Weights of a small transformer language model.
Size: 26 layers, 3 heads of 128, vocabulary 28187.
Architecture: LayerNorm before each block, learned positions, normalized queries and keys.
Training: 455M tokens, 6943 steps.
MLP neurons of a small language model. Each row is named by its layer, matrix (up: input weights; down: output weights) and neuron, and shows model dimensions 240-303. Each number is 128 + 32 x the weight over its row's rms, rounded and kept within 0 to 255.
After each neuron's rows, "fires on" lists the tokens most often at its 100 highest values on Wikipedia text that the model never trained on.

L13.up983 [161  98 138 127 152 214 104  66 169 178 135 163 112 162 109 156 100 131 132 111 194 135 121 107 151 157 153 121 116 129  72 142  82 120 125  96 126 144 182 111  90 150 126 121 160 133 114 102 174 127  95  96 131 126 111 157 113 104 116 108 103 132  94  92]
L13.down983 [ 78 150  96 144 156 133  78 111 150 127  77 180 131 126 112 117  97 147 106 101 126 128 132 177  88 110 132 130 141 108 121  99 136 141  97 151 121 105 133  74  94 170 142 169 168 118 143 108 102  66  88 167 145 126 138 129 141 113 109 139 129  78  40 111]
fires on: "\n"

L6.up1428 [ 80 100 116 182 193 171 122 139 124 145 134 112 191  91 127 119 122 162 166 165 125 162 122 151 145 126  92  87  78  49 113  92 131 158  97  79 153 207 145 155 100 103 144 146 152  97  63 157 171 118 146 120 176 131 111 176 161  90 115 146 121 102 147  68]
L6.down1428 [123 134 143 121 160 151 109 138  68 180 113 118  76 133 153 201 125 217 148  99 149 136 108 124  93 112 113 147  44  74 169  52 100 152 113 199 150 156 116  94 105 149 127 129 160 117 138 134 145  86 163 114 172 106 140 139  53 123 100 137 106  98 124  79]
fires on: " |", " 0;", " 1;", " 2;", " 4;"

L18.up1441 [116 107 135 106 101 151 144  83 162 152  93  92  78  97 170  84 108 109 154 164  93 196 137 121 135 165  81 134  88 166 105 138 165 188 109  93 120 128 118 159 153 200 162 106 151 152  86 167 115  91  63 135 122 121 124 141 121 141 154  82 128 101 146 121]
L18.down1441 [139 140 133 164  87 108 107 153 135 144  89 156 118  65 113 117 143 100 126 145 121 166 134 212  96 128 108 122  74 172 114 166 116 146 116 127 115 149  86 113  80 177 126 160 117 167 109  80  88 117 106 144 154 188 148 131  82 130  87  76 163  86  38  89]
fires on: "\n", " H"

L20.up1207 [117  89 128  94 159 179 113 141 162  19 135  61 114 177 153 131 108 207 125 149 165 150 151 134 116 141 112 133 113 162 109 122 139 125 113 175  66 105 123 122 149 154 143 165 143 120 170 153 124 155 133 187 110 153  42 124 187  81  63 131 114 100 117 147]
L20.down1207 [141 106 180 131 125 208 153 196 195 138 103 137 129 153 133 150 158 162 113  92 102 169 140 109 105 133  79 135 122 170  99  99 145 131 114 111 128 117 156 143 156 147 144 107 148 115 145 163 150 136 165 201 173 145 153 108 169 116  78  83 182 123  94 116]
fires on: " de", " De", " (", " tri", "ri"

L20.up120 [140 142 145 118 167 104 108 140 105 118 121  83 184  80 121 143 138 113 138 108  99 152  91 143 152 153 105 123 108 130 186  90 110  77 158 140 120 124 111 128 114 154 140 110 182  79 125 140 122 143 104  52  95 173 158 149  92 104 181 132 110 190 117 145]
L20.down120 [126 130 170 168 158 121 176 115  84 115 101  51 145 161 120 123 168  87  44 113  98  91 146  98  83  86 122 109  75 138 127 108 133 159 147 159 117 170 111 137 160 159 162 103  96 120 165 119 163  92 126 107 169 160  82 104 217 154 147 138 105 124  90 211]
fires on: " B", " R", " D", " Ch", " Y", " b"

L6.up410 [ 73 217 180 148 120  97 159 104 147  84 142  91 108  96 155 105 138 147 126 115 141 107 182 142  99 153 112  82 160 101 120 150 130  92  89 144 137 100 115  98 217 147 143 138 181 139 134 202 137 120  83  93 152 136 105 134 175  98  77  89 150 114  50 151]
L6.down410 [104 154 137 175 138 128  93  78 156  65  82  93 129  57  86 136 172 147 121 128  81 124 125 105 125  96 126 100 174 121 136  65 150 145 103 165 142 148 141 109 145 130 210 166 155 209 135 179 111  84 130 178 106 100  76  71 155 162 135 163 162 112 138  64]
fires on: " well", " same", " high", " young", " low", " had"

L18.up1051 [191 154 157 116  82 132 129 174 131 114 122 104 134 114 102 203 127 144  69  21 204 141 132 116 201 163 122 117 145 137 148 173 141 142 164 116 114  83  74 119 133  81 118  75 109 118 229 119 148 110 148  37 147 100  72  98 128 139 166  64 136 121  92 151]
L18.down1051 [156 149 168 131 107 113 119 103 164 149 108 102  98 153  83 117 166 144 141  77 204 154 118  98  95 113 101 119 130 132 166  99  39 115 148 135  99 107  94 141 146 125 113 161 126 112 135 132 141 111 136 101  19  59 116 139 118 159 144 165  78 144 122 122]
fires on: " is", " was", " This", " this"

L20.up1203 [ 73 142 138 132 109 195 147 168 146 111 182  99 135  76  63 184 120 122 103 119 141 178  84 147  83 113 135 111 151 116 150 136 184 125 167 154 173  89  74 237 121 194 161 111 113  78 111 145 143 132 106  31 161 115  86 121 126 179 158  93 111 152  85  92]
L20.down1203 [106 151 102 126  63  93  93 172 100 160 106 141 113 111 158 162 168 115 133 119 111 142  87  98 152 176 127  66 103 136 129 145 157 156 113 161 117  99 162 200 145 158 160 146  90 109 109 153  93 176  74  99  99 178 150 130 137 143 153 131 165  87 124 152]
fires on: " Z", " \"S", "S", "===S", " \"s"

L20.up539 [155 141 111 128 125 141 140 125 103 137 100  94 137 135 144 195 131  92 104 132 150 119 114 149 171 111 186  84 102 125 154 199 140 207  87 124 134 114 136 118 116 150 161 112 106 119 168 132 149 153 172 134 191 118 119 136 195 142 125 165 160  89 101 147]
L20.down539 [119 170 100 145 133 111 121 168 166 148 131 127 148  85 127 150 103 160 157 140 134 115 182  82 112 139 138 133 146  61  92 160  92 143 141 120 102 180 173 162 138 174 127  63 124 105  86 130 164 120 110 109 171 137 177  75 105 153 149 200 207  88 142 176]
fires on: " in", " Al", " Ar", " for", " at", " was"

L13.up977 [ 91 100 177 144 158 129 154 181 137 136 107 122 109  51 157 139 106 116 111 196 116 115 128 130 146  73 155 181  71 183 109  66 105  80  92 124  85  55 102 113 175 107 134  98 116 152 135  94 122 193  87 148 111 187 194 154  85 155 140  99 176 161 145 108]
L13.down977 [ 92 154 142 139 162 135 188  86  75  93 154 123 179 120 150 118 183 140 171 108 128 118  85  75  74 136  84 152  93  68 122 122 132  82 149 127 215  89 158 144 101 114  98 129 116 142 101 156 118 107 116 125 136  94 118 134  80 111 159 113 178 166 130  95]
fires on: " |", " and", ":"

L18.up899 [160 118 143 108 128 114 178 125 147 196  84 110  95 111 113 163 118 135 108 120 104 150 181 183 135  92  88 118 152  78 157 113 117 137 144  79  74 119 111  45  83 164 167 202  73  87 121 115 173 137 155 140 132 165 144 143  99 140 116 135 112  91 169 130]
L18.down899 [105 104 126 136 204 179 148  74 150 141 106 161 102 162 162 142  94  89 132  86 210 129 116 134 116 165  95 163 159 136  95 115 146 186 173 156 144 174 124 130 134 101  93 189 142 159 153 109 116  86 134 172 133 130 117  89  84  80 113 161 104 128 134 109]
fires on: " a", " G", " as", "H", " 1"

L13.up895 [123 113 110 102 137  82 154 138 163  86 186 110 129 142 122 129 134 115  94 135  95 124 118 134 108 178  84 140 142 175 138 126  69  85  82 169 150  64 115 102 120 146 113 132 159 136 111 126 110 123 163  98 157  72 123 165 157  84 102  86 158 160 125 139]
L13.down895 [168 140 105 167 163  98 127 129 119 139 128 131 125 120 157 116 122 195 172 107 136  84  81  73  70 102 130 173 126  91 131 183 160 151 182 157 109 122 162 147  98 174  82 101 106 132 151 145 120 138 132 168 114 134 113 128 112 145  96 135  90 104  81 134]
fires on: " |", "-", " as", " not"

L20.up7 [222 100 174 157 127 156 123 136 116 167  81 121  86 158 110 148 103 165 105 113 182 109 112  88 142 136 146 130  96 147 153 104 116 112 160 147 156  26 109 129 149 161 125  71 123 138  85 129 151 137 127  86  73 171 170 146 143 102 158 108 117 116 127 147]
L20.down7 [150 163 178 106 122 135 135 105 114 152 138 138 132 130 153  98 132 144 128 125 242 130 141  94 157 140  61 168 130 192 161  68 145 128 138 113 125 105 136 132 136  86 162 126  85 122 177 118 128  85  79  92 150  69  99  80 141 195 178 102 138 143 134 163]
fires on: " and", " in", " is"

L6.up126 [ 92 101 142  95 127  45 138  89 162 139 171 118  86  97 124 172 116 158 156 112 161  18 110 181 157 107  92 156 167 126 137  64 114  85 108 108 178  82  92 137  98 215 130 132 166 132   0 151  99 126 167 170 137 148  83 115 145 120 167 167 132 120 108 128]
L6.down126 [132 131 148  77  97 140 166 134 148 104 130  90  98  98 135 145 110 121  90 136 141 132 128  99  82 146 194 169 101 133  89 145  70 129 148 151 147 115 138 139 130 128  90 110 116 180 154  73  72  76  90 113  79 165 181  86 108 119  74 104 100 116 114 127]
fires on: " as", " |", " Candidate", " %"

L18.up518 [ 91 170 142 147 131 139 127 170 126 143 112 121 118 131 107 148 133 153 134 135 151 216 114  95 149 132  84 126 116  90 121  62 123 138 132 141 146 109  78  81 107 102 102 139 127  87 155  89  93 110 126 101 115 167  72 103 120 127 129 163  85 121 138 122]
L18.down518 [ 94 176  71 105  41 137 150  91 109 153 114 152 168  75 153 169 111  90 191 113 156 163 111 165 127 121 136 111 125 142 121  81 101 142 150 166 122  81 111 123 147 154 102  93 227 108 112 128 103 144 116 116  83 145 132  96 117 126 130 122 146 119 122 161]
fires on: "P", " t", " \"P", " (P", " p", "===P"

L20.up495 [121 123  72 121 122 101 193 160 115 120 145 164  84  82 114 144 124 145  77 168 125 154 112 148 130 179 139 129 142 158 180 149 150 104  91 135 121 135 111 127 153 138 152 129 138 124 135 130  96  99 130 123  93 187 119 134  91 166 144 167 141 115  75 149]
L20.down495 [132 127  88  97 114 141 169 165 109 134 135 157 137 140  60 138 125 172 118 144 125  99 122 149 157 110 156 118  80  82 144 139 106 244 183  57 103 108 106 137 148 127 135 114 121 108 183 148 114 100 150 124 175 123 150 160 174 147  71 148 115  46  98  76]
fires on: " an", " p", " \"S", "S", " P"

L20.up440 [195 150 123 138 139 136 109 133  55  73  90  76 124 153  97 143  98 156 132  96 146 111 151 172 121 143 155 122  88 162 128  62 131 101 146 133 113 125 117 119 123 154 151 128  95 115 119  95 177 150 155 115  81 169 145 107  92 103 176 129  93 117  66 153]
L20.down440 [167  50  66  74 117 103 160 151  87  92 138 107 142 131 123 115 107 102 150  78  99 153  61 116 150 144 102 141 158 153 117 146 120 100 120 120 116 104 124 129 109 183 121  76 134 113 129 136 113  84 163  68 143 163  90 165 163  99 135 143 198 127  76 187]
fires on: " B", " F", " J", " Ch", " Y", " G"

L20.up1211 [192 133 141 131 112 128 153 147 103 126 119  73 152 155 106 140 121 109 195  80 106 100  62 140 180 248 145  63  67 107 179 103 164 161 126 109 112 149 114 116  71 146 137 140 121 112 174 144 190 126 125 147 166  97 108 169 136 147 180 133 133  94  96 111]
L20.down1211 [159 122 154 129 189 132 124  73 115 143 117 109 139 101 105 154 157 139 183 196 140 184 140  93 108  98 158 169 105 158  90 177  76 132 133  77 101 154  91 144 176 132 140 135 194 149  74 133  96 148 107 165 139 110 104 144 153 131  98 104 114  96 115  97]
fires on: " is", " H", " was", " Episode:", " at", " In"

L20.up443 [156 130 143 111 115 162 197 155 125 135 193  97  68 105 126 119  85 109 114  79 151  54 118 139 166 100 145 145  85 138 107 132 122  93 130 138 142 122 142  98  88 104 150 169 134 122 112 115 172 116 133 118 171 111 175 131 149 115  72 142 101 110 139 108]
L20.down443 [104  62  99 130 186 103 103 156 122 142 105 141 148 204 183 115 195 154 167 111 160 101 152 181 119 117  93  94 125 196  93 148 162 167 182 149 120  93 113 153 152 125 139 103 166  86 183 130 117 133 131  89  97 142 131 122 129 129 110 142 133  94 179 117]
fires on: " |", " as", " November", " April"

L18.up979 [126 176 123 153 100 137  63 107 117 182 102 121  99 157 116 156 129  77 136 100 168 120 103  84 109 168  86 115 134 138 109 176 121 109 160  77  91  82 118 103 166 127 163 152 115 176 142 126 124 135 167 136 114 148 163 167 115 115 143 113 168 145  58 169]
L18.down979 [133 116 116 108 146 132  98 166 161 174  96 185  97  81 115 154  92 143 126 137 108 115 115 140 124 149  97 144 129  97  76 148  79 177  98 133 114 151 144 171 115 138 104 131 173 148 101 157 138 123  53  70 169 112 164 195 135 129  94 123  95 151  95  65]
fires on: "\n", "|", " Set", " 2025–26"

L18.up286 [126 151 131 124 162 141 189 144 122 113 175 108 105 110 146 111 132 166  62 146 126 128 130 186 102 181  80 103 142  99 139  78 149 136 124 146 128 146 140 148 133 170 122 116 140 125 166 114 173 145 170  76 170  67 122  86 108 157 174 119 161 120 120 141]
L18.down286 [148 128  86 137 190 137 131 136 196 141  68 134 111 170 125 121 170 166 135 117 113 134 112 116 113 123 149 125 148  98 165  76 201 176 210 145 115 140 117 204 132 161  86 140  37 106 162 177 116 103 150 126 136 131 113 117 140 113  87 119 148 146 146 153]
fires on: "-S", " \"S", " (S", "s", "S"